config.yaml
vocab_size: 8192
norm_eps: 1e-05
positions: "learned"
qk_norm: false
learning_rate: 0.00107
warmup_steps: 483
max_seq_len: 2048
train_tokens: 535100000
max_steps: 8165
MLP neurons of a small language model. Each row is named by its layer, matrix (up: input weights) and neuron, and shows model dimensions 64-255. Each number is 128 + 24 x the weight over its row's rms, rounded and kept within 0 to 255. Numbers have three digits each.
After each neuron's rows, "fires after" lists the tokens most often just before its 100 highest values on Wikipedia text that the model never trained on; "fires on" lists the tokens most often at its 100 highest values on Wikipedia text that the model never trained on.

L8.up828:153138137146133124136145129114141119173134140135143110143157137114123199138115127105110143148111140088082136150104145155120152105122174090139178127102219164093140097097132126135124108099132160143116157073132153135135145115141125117116157126102140097072145116181092124112118143139131093145156133150096087115115121117146116131119117128173154142111106141135130166105145109130117145154157112149159146124088117120109099081144096078136135160113142112108102138108132106071130164101168133152121106121137140121110128158080089158113142113149108131146129148102149105137126136077104152092
fires after: " ", "2", "4", "6", "5", "3"
fires on: "8", "7", "6", "9", "5", "3"

L9.up244:108115094102148120112112135140125095137117088124144096155119126159093128122097117122085121127076136101105118160087168161103151140150136101144123185112175158158106118133144087110170105115124143114105140129133147136134116125147077113108106132168146090126134091102113118142101165135111140127148130145147166078114108142111153130167166125194153168086147169161175141118110077136139153137110105137108175048138130125101148083128105125127118103116104121148123136149085106098118143108140126117118121123133105126166138140104102138126125148176193162168117134134132154176116139117134139149
fires after: "3", "1", "2", "7", "0", "4"
fires on: "2", "3", "1", "6", "0", " such"

L8.up672:167095127152120110090142108123127126138112122108125096057151099145174135151109137110087123065107144113132127063137178124150148125121116084137124116109157174142111091159133103130148107136121143128131119079105151081157144116117153111102126151154087096102118085122121150147110087128125155128166155148104149135105119144132141103133176148148188124136154157125154157138150106189134160110124137141112107110146139132131123087111078104132124120152114123119091142098108090078108157108122125122196135095162126115134121079116131150108133127126152113121112126128133120163137085106120112164
fires after: "2", "1", "6", "9", "0", "7"
fires on: "1", "0", "2", "8", "3", "6"

L9.up110:124134132128159103140153137113098073151161132106130091108178118110110119144049118091084161094120122087123143125137127118080093142093139108125114132157114154100109135155128100153124109132132105174131143145131147110167177162127133112110130141149110142147145099122152116111099114110115189134169115128099105142129119083157170175179151159119145114123136138122126132151104117178172121120125148142159103161101108105101115125144158116102141127118163117140110099151121074139125166103116141129156112118117089110141127130114140185073086132124123113142113139157108094136125099110129125147
fires after: "0", "2", "1", "5", "7", "9"
fires on: "0", "1", "7", "6"

L9.up1137:163148123130141124131137062140136122078136104142175153105113154110112177132107156064054131111146119144084121112125174122131139159141110108134168158128124131128142139123131156137166195119120154120155114095075110136148161171133089109123109114136126163141128110142122142163124167123108123150141098130144131147160122108135110098184116080155134141147108138166161177157130099141137111142134156098154155145185090111119106131129116117122111103071132125159099129143121132102086145123131125122137146130092158133113139164132149140090088103136137142177147121114113132125092133152112117146
fires after: " |", " on", " ", " in", "|"
fires on: " L", " W", " July", "9", " March", " June"

L8.up1217:162114136141118157125105117153127118126107121112143148135141192147102142132147138087125168125148102127078101116112152120111140099119128124099150185082153149141123140103145131116130196112117163094124158133126127136156127153152073112146147126114176120073145122138110109144126143096174130155133113135146153099146081163123093160115125142140197124147135161133134103097135088091176140133129161136107174136182150148120106119136156089139127148150116111153144178129166123104146174136128111126136183134106155136109136096117119109090108115168124102156130146153143141133094146106119136111
fires after: "1", "3", "2", "0", " ", "4"
fires on: ":", "–", "1", ",", "4", "8"

L9.up225:156118154136109136152134112134123142105117069116148135124140117140117151125113157151108113162124112149126122137083102071148169151129157119153126146107165117112148131130171138165112177142145099128172175151091077174164151155103108127148134113136139075138110083139100122146129115125112104126137131129201157121168126142135132090199099173112137116124133149123151136108146163131133101101142120117101157168119093090132156124091140143135145098098106122121131129136110124141117083075084131119112113121137152077136152125141133113061153129113169111123119111110116115104128122118110109106
fires after: " on", " On", " ", ":", " –"
fires on: " July", " June", " January", "3", " August", " May"

L9.up1342:114079159110144155134113130110119135161156132118122132143107155105109118146115129138055147134107126076062126092138095126147128109111112181151111183154193159092162133083114114118153135126106164118141097121114082107152164131144103156098111134105091092110118102097121146126100143198133123104137148161118123125102134127149084078200099116141103107106171128108147094079133102130130133126105174110119129141157132134100167093138152118146144159154123070107116117114087075113168179124126162111120121138118142135155136131062134145080161120137116089137125132157117140113108109107122130139
fires after: " ", "3", "7", "1", "4", "2"
fires on: "0", " |", "9", "3", "4", "2"

L8.up1407:119127095132154146111114129116085095125143137098141120128117118125118125130114154095114125129142110118080089108148127132082112110142140104119146146098151142154104102108165129114153153077161114129130171128096098138089112136117144123090095116146144128125143121129146116159113109163136183123132135122143105133133143201101097142141119104149154089137118167127163109155122164090163127160145096110167136103133144101161118153127129124163161119131118154089107174117115152094165112099127092134113142083110105153115141178178071114124098117155140122166078106170116102114134128097136126135
fires after: " "
fires on: "1"

L9.up989:103142120152152143152137137154113089137153145134123117095172157122121130113121137106150120103127143109127128144120138123125124131113138134106116130113137100063133123147154159124124144105109100138127117154126088094185125150113093141116144119118136144123149098122148127108090095147144133097128077139144139155166113128140188087176148137125214096134160132132128126168077148136169148123151113124133120151157139098109134099115151110102107137136097099174140122156088112098112170087129102104144120101126111151196164110137125142104085118140151167116124145175133129146112116104151138113
fires after: "8", "0", "5", "9", "6", "7"
fires on: ",", " to", "–", " August", "-"

L8.up1486:108094130110156132136137115163181147145155142173152148073142159136152133149117125070143149108117140136116116123118134140087115150091157135140126146099165110100116098104105119101148115115108124146117127150142108119162111137167115129133132099115143151085133078130127123135100099121134115090111087128114138138158116114119159109172137132161140077131087125143147138108100130153148196134125119158104133137122140085108150105103107120135109149129132103141131115098129099121141129092109116117150158124127146129139157095146145154109142134131139134113120145183125162111104133135135132132
fires after: "4", "3", "6", "2", "5", "7"
fires on: ":", "–", "."